config.yaml
vocab_size: 1134
hidden_act: "tanh_gelu"
norm_place: "pre"
positions: "learned"
tie_word_embeddings: true
parallel_block: false
init_std_qkv: 0.0312
init_std_up: 0.0312
lr_mult_o: 3.0
lr_head: 0.00603
decay_shape: "linear"
final_lr_fraction: 0.0
MLP neurons of a small language model. Each row is named by its layer, matrix (up: input weights) and neuron, and shows model dimensions 0-255. Each number is 500 + 25 x the weight over its row's rms, rounded and kept within 0 to 999. Numbers have three digits each.
After each neuron's rows, "fires on" lists the tokens most often at its 100 highest values on Wikipedia text that the model never trained on.

L4.up497:521498487487456496462456534503457496524500490536508502503533493498460498541492475487519453522547489485503551505529471481531500490473547428507497509469479509453460513488489470486531464469452487449457528501513520480508475493524509516461508486546495469502487505538539551468515504495487494518473535508537504483516511494479506516515468509488527497555517484482462453508486497530440490512473525494504492518523486493542506527446506517518494528474480523524489517490479455505516502539486474486496491496464477489522479515509534481514506526515452490490488455472495487501492514484500486450491501470554506505487522539484497516494538448506522492529499498497493504493499461481493519527492480513444533499493512482485527463514490500520500475475499512507494502458406478467469508524489511
fires on: " c", "ast", "t", " off", "ate", "ar"

L4.up408:494501504454510479486498498512477473504516490480491480524536519513502493472519499530444483534497532465513501476475501529472508521538525511499507484464508489447518521479514497472486488499515516520488465564490499534477497501481503492529483504471523506491511453522413517525514502446499509473468537470500553513508490494510499488460487492499469516517487532501513504483481467514496513485498539495542541495461498484505469530513499470498543526483525519478465535459561471510523491490502533490477577491498501500499449494498467482531447503497464510505499530487512520505549495545500526472442472483459487493482488528509505463499474470492522553522537517489451513527500482463521497479473505484500505518441543516486497516533527483536531471510518552528498469466505511496504513532481493
fires on: "f", "ver", "^{", "t", "ot", "at"

L4.up680:457530528501515495559499496497493504522517482531511515546525506483533503495474483493489493481481535482484475469464512463509489478487523444514507493510545524513485497480479486563494553497499512474505485481498528504486527502500534493488495494513526503482518466535509513470490505508508519477511525567521435487480536545515457491509530494512503492433527460517469500445486471522501501491487471477508510441495521445525527518515497491519496500494498509521480497474527520504532517499517505493506538472499492517544513522502517455472521466493536498525540516448518509524524484492507498502508529494539496487532514457440497542532498555505484526497531542525519472503513498508519493508476483490474519505483546551517462497516490517463459522487457506433484483463510461488517534481470500
fires on: "id", "og", "ess", "f", "ent", "end"

L4.up640:524493509431521507506543516487537481509460510519511491516484485460474492470485436468504500502469542536521486515468491478461492520497483530509516478492476504522508488514522514499502495518501516474558502515481520506525492490543488495493554515457501481487483522500480530513513473480489500478504479548490458443520509482534481499485491502477495472488513520506473479505523488465522499504521463491488525482465518494531522536442449522539502481493531513478508487504534487434534507502486527498524501500472452463544467493474463504458456485541516526522494555484521510503473448490474519495519470537489528493482470492505516535479548478508510534514479508469485471506546523505514484510500502480427530492481473514516515459491588493482532491520500495490514507531480497500481530508481506
fires on: "th", " th", " Col", " Th", " acc", "use"

L6.up738:513508466487559513513460503535488464487498553487497559495508517486510507484527535518464473500507515500495522548509477510473483513491522474525456516489527447451495493495505488512508505514497512507520444497497476493522506479510519486555488490531470504498517518509531476505506496509495489502475547472536520486521537443439537532514471499452549510484455522526527501504551504475473533460481539490511484478507415496462511507504526494465514482514495453480511515546512497488523485464463539453528502459505477472484530547472430502466543513484520506462523498521498517542514474525499516500516501499472529488481512453503509479522499507482482529516477464477513511497503489471482506485541480500493497475514462491471479498480507492520505472524477520502469493463508527503476481502482517
fires on: "eb", "v", " v", "b", "im", "um"

L6.up928:490488468522497474521507468545515514507472465492496478483486504487508481507524499518514468479520487472499475516568498440527463485487528507507484488497547523505466514498500460516525513484522473479516535491530501510500500526500525469543508488536513509477523488539466520508511517505492464501522520503506524492457470509481516483551516529504491541504487476490469529512521530524507489444542462474526508515506487485499465479466491487559472478481505523490515556466528503498545495477526479486499468457512500516478469517475526472483523498467471457441496514472473522479527516488473469514499507521470496496469510490496508553494596475486481480474536531477523446489519518502534506519530485527462501495488476439513496507505519494490487483530524534440506523522479462515459481506503490
fires on: "t", "d", "or", "att", "ill", "ard"

L4.up556:452515514498443495477475496508498489498529489472535500534474499526521495471457537519483522481473476525499516510470530501497503550540486496499544491497494479521494493459487477493513500483475469475494494550499510512517521521476517429504520556499471504552486521465535528506497496529528527531484515473481526435508506474502529475508491483511503480510494468481520509467494489492448529505517489488525517456488459456485529534523481498518509516512541477528510496509496485475503474452517460520520524468512510523531533470473453476524523501488470516512503464476471530497500460538511451510501471511470512498498531493509510495504517471471467512488495481481528492524575491526526473507547514465498473508485499523497460516466543495499506522507475519524453523529446483453469524506444494
fires on: "p", "f", "ip", " p", " comp", " col"

L4.up647:502481524493484493505508459511468481443488483527540527524524501507476506477518491491484515470480519497478500485488525488505499475518522535506487508521524492516526551526525491521514516456508470519431550448484478500538499479529506530501521508531464469518480498561489494478507487491472473480521480489467484500469476502521471482499546516524522479511498493475482492502498479506503476481508483535472506449476460515481460510477492500514539489525565497494525510518512549533506490529481522489514530447498481514542500498501508490500571472501483527506464495462503499509517469494491499448513484503483494394500521500541512505494542484503456513521486510500527497502480507531546517530482553509490526464494540494527505508485498464499501450517495542482494552547492500487462540523519510
fires on: "or", "er", "j", " Q", " Y", "ill"

L4.up159:525513480499496490556473579491496506515467479509473471485496512500480492457536477488473505470518493506523515460515520504510464460456502507512459489525543494496500513514494540499544495507477490475476500496494554519448493497494517522464522525512457484506473489520494472503516447470506515485502504494492495519529452480471517520490461476512485522487485526475478494490496474509490483498504503468516477488489498481506480460457488515516516453540517463482497479482534480554494563453490500501469581534499533478477455490528530472518484498503490516497527524498509557535525478501500482479490459503457494492539525483531495513489501513504496570502468493487510469458479504462501511495485539466498484520503531502494504485479533505556527465537494462535528503487474467508504538452511519
fires on: "r", "v", "p", "t", "at", "ec"

L4.up385:482490468492498502539486495514486446505490522492465500562526504507494515528528478484477473486507491507506455439526482502486462506543543527486534474472513512472562472491484520497453515491516479501495536513516492465489499503496528511477500530497499538516503482510489522505475507497537498467477454481528463488485538566477529463470534520478492489523480468510516453520511540490477514500516519526487531506479460456470504471434502467551495500479483475452520542506506514504547519495470443478472470529518486495505465530517491485512494518464515508475467514473513505494494517499505490523524485535545534470484509518494484513492515523527553498511492512548517537495515518515464492480488504548461476512485527492513502527517491475522494477529495519503503458534545484557506491472505455
fires on: "ar", "or", "ol", "ir", "il", "et"

L4.up896:528488481484488483485504502570524430513516495448535477512503516503505511496503532504511494502517533515536503505462487487501494541503521502512531516500514468510502518491497514494523484483479450487557467492525494516509515495532488469539472518487473509479541488550508518500506528451481498484472580479501494480495509503460505526496489492546526532491527454489462513477476489484550520523503499526496522444476472484506510495544526469520469469475493500474498488502511500554566493493457507474507449541500457462489535498493505528489494477491483488502553488515497502488511487453513517502484504518498522458493477529492522540573489501481496503511518511490509487547484477505482527505559540516511510505524497483503556469483477496493471477535508457507487510493481462521466524450496521
fires on: "v", "av", ".", "im", "um", " |"

L4.up708:542479523484491495579503520487493491490484499513497503491498504521483526503484494460524486515514496508517541540472520517509526496475491443483506529517496457493505506511482532515523460488486503517494451544472533479506497516499501506537506500527480511495428529491519551508510531501490482458516540505505556520500524438464498499543461454483500503504486486495469495512475543521469525483513533536546486517527459520471478457487512508528481469512496511503481525533462481453494505484486529518500506531540513497489502507480502469531537501475485495520491493475544540460502449503525484514526501487450475544555516504535519491498515486511481502503526451491512521463488521450539486429515504504546434498542496477511466478501517502497510480482475498513523511466501519486492483490498482
fires on: "m", "iv", "ip", "v", "em", "p"

L6.up521:452483460492473498491507519540472472461503528494472545532522490535533550505489446472469459504501498516510443448524513506510480459492485502452495494494491493509500487498538467522535476504507500532489480499498489494485473505467481479537461529451465515532484487514504506480454528497518511514500512499513507490577481529463514483463504486554463448515465451505483470511491504515475489550493479521486486496516449474517510498486476522520484541506479445523519460479471530468487527468482514516475502549507507563463471467533489502502489522520521521507501510520467476508491495489489503506514456507521545502493483506500500526497537521494525499503527489498496501453520494514487527454530507505508509495493483462469526501520480530483561509500524491504484515506499478498452513550454527
fires on: "ar", "n", "ilm", "g", "ol", "ment"

L4.up574:474514468480558497500514562511485511495451521506521493520498509482468521520499539538489466517534442510562513491481499519482522509481487499501535484472513521454487480482469441500469505468492497514493536517507535481498459519545528531473498471527483501494505548522511529495515503478473513507491510478468481493538534452484461482468502483478477494541510527529518505503520499515514474512538549492487509503515489534535507544491518542491543505525508477543508488487479488494506500500515457513429477503490532498497500469521500516468477486485431495532481495488494489487515519515469432490482500457478488510522551531549554531508492471481511498501467461491501452458531474533525473477529477502512473510499519487532480489482517501484503533507512485503520544499481531480528483489526494
fires on: "t", " C", "S", " c", "ed", "te"

L4.up371:481484497510483484552470504492525486513499462532456509491458558462486521527503480517464485493511495501509474495521515496483489486477481525511522525483520537484500480547530491451519465469485523521507515501487519516541434491523479548543571473509469491492499551528464476506509479457511542535462454528482503502524515483476466502489534479472504503567489454525469461493543478493498481495495501511517505516462491486509418488460519533515471460499535467479510484479484475517517526496526516485482529508482529546487485512522500527525519510497515489510496515467532504524515473514487544493534508491464524499498517509483510517473538492513521505542481477464451468459478491486494512500520494473513503468477462551517511473517483466504545511525503504523510486522482505523486479492471511
fires on: "v", " th", "th", "ot", "w"

L4.up375:460494538483448463466513514510508487489527482493490492506511449444515537452488465487504513481509528519493469557545471498494489509523492496502520478508522474516452480530490526523490518513544497469514444504482461479481482482520465460494524491540512525439519515488532515480513460496511511467449500504490480481457533466503489494538532490571537532515527484517453511521497488521491483487482494492499480510482555528492474485548476530485489467513522531491516482513511494512531488448501530463510526447492500548481505511478475521523537522493513485488561527511485511527510510489495505526507504466515472502528489482490511553520499531469516520491508507495498538466508480533471511495464468496450528475504466494501496494449502495517506460466485484455482514517467500546491500499500502
fires on: "f", "fer", "an", "ab", "end"

L6.up830:510532496493502522471504523508515503512478452510505495501503441523459484488539560507462474505461479499538483441466528528527468505481499496500477487515491522524521492539539523458515492508544514476508503485503505501500445450463482493518495496516517474526479522529506428518436512495545511496527560523479488496449474488498513525489507493507541494498515520513526516509513457490490484517513519497500462488506484479507474493531511501503549513531475520470516552555477521495470498509503493513468502494485522493519505500471465450473514521462444468477508492502499484531510512510509420558507525533491525507499506493502468538518521521511475495497516491474522442539494480504471437489516472494473479513479476477514536514526505516485498477521507522506524491477511516532541496527505528
fires on: "and", " to", " in", "o", "ia", "g"

L6.up496:467538521492530505509472518475514438530500500536529495505476462509483511523491515494505467495541515492498485474508526446501527502512492487510450485490467497496461487493490467500486526513521536505508508468483484493468520459507511550523477493502461503472517481517511497520519455500457495544512498525515503480519452524531524563507520554522503486520501488436531500529522490476489492460495515512518540531474500458539518506484539513534495472451507483524522518541476483490529508495470484500487522496494519431478488485519527461458537482491496497499533500485465525473505463491500489492545520476476508509504485510472520509512550522499478520472489496533497464462491521516538473546472524508462495477510499499456488561508558487479490492494438499536503508479514532497537537464485476
fires on: " a", " d", ":", "g"

L6.up6:540519511519485484467514475519507494521482478528452489525515542528484475467525501509530524522505517540549463471537507513509472510522486485562475464488467476528487506526481534499461472468464509514528496500541492510510477501487479517497488481493470500443501562497508507520468527523493571457539545480489486473456468479484520468519534515504521491502534496483498488490520515492496487524461491507459503507489501505517511502539513483463490518529493480539473512513475555524484476540535469526472559494458541503506465493478534487481523511493497517521523516494512497453497493518479483554469481488506508538463531482536519468516512469524518535526496472518498447480496509528462443545500518497524539544512528502481486490489504486465504471496493490494488490508477543492479513498477468
fires on: " to", "en", "g", "h", "o", "i"

L4.up759:533520515444498457512501486541501483530509543484498510472513467527521495518486506515491496510432498499522520484524513437508496514483499482489526551531494457540491534478516489535477510526473496501495541512521513497476520454546495509525470507518511522495505486564487523485425493474466511468529462516478560502518517521486511525475491497447501510508493484487492502514519489505523493509495475531523506514523485506480537493458494476518476469505487480508511482469510472491505505467486422488481514495509470496494524490451530480506492492507531507522488496470499541480510481520499533505454474551468509515482494467481493522496497509491575491504522509520539533474524507476514488519508519553464473563502456499479500454494487500477549467541456502502502482503521481483512469484448507
fires on: "v", "re", "et", "im", "il", "on"

L4.up522:489500514500482497474460528524476537505493510517524477522514491506513495497438510539489464497507480478485539530533518536548456502549498510486481514526467527509564483531488475530518536485464438517438510506489509449492533502464540480473529531517511492522535460491563479497459508511548516481497517479517532489488458482502537502507531492477526508537497487535490492531501547469508497518491487494504470527457527476490537491506495476511506516496525469526463481496532515511496476478487465562469488463524464525529510507500495447507486479504491559500488484499502479511487458474483524507531518519517493466487510545537536456529512539505507510496536456509472489501500536490522530501481500466518472504500484539502467486506483465496510520510490457488497532471494508505498511479463529
fires on: " cl", "p", "h", " ch", " p", "ific"

L4.up855:497556514497516499497509509483443513536495477467508504476514503498470505494478470497571500530439474523478528492513490486492506502521505479496462496500467476520486513508517517532471504501487484503512498475529479494484446471478499530494518509482494535515514497521527455492476508474468513536462545515507495534528491484528503584528452512498533511495492487496494504515475512460471494524531436497496530510485522490443481533563476479524501546557499512538531492500473541504514543527502497519480480503497496494468513467515508535551465472539479542527480505490533490479461440521480492448515500528508540508494516469484453468488484494515467495491520507499478510460539523528476463510465548486506499485478496506475475464504482449514497499498519493517496498529485498482466492511495489
fires on: " by", " under", "|\n", "er", " n"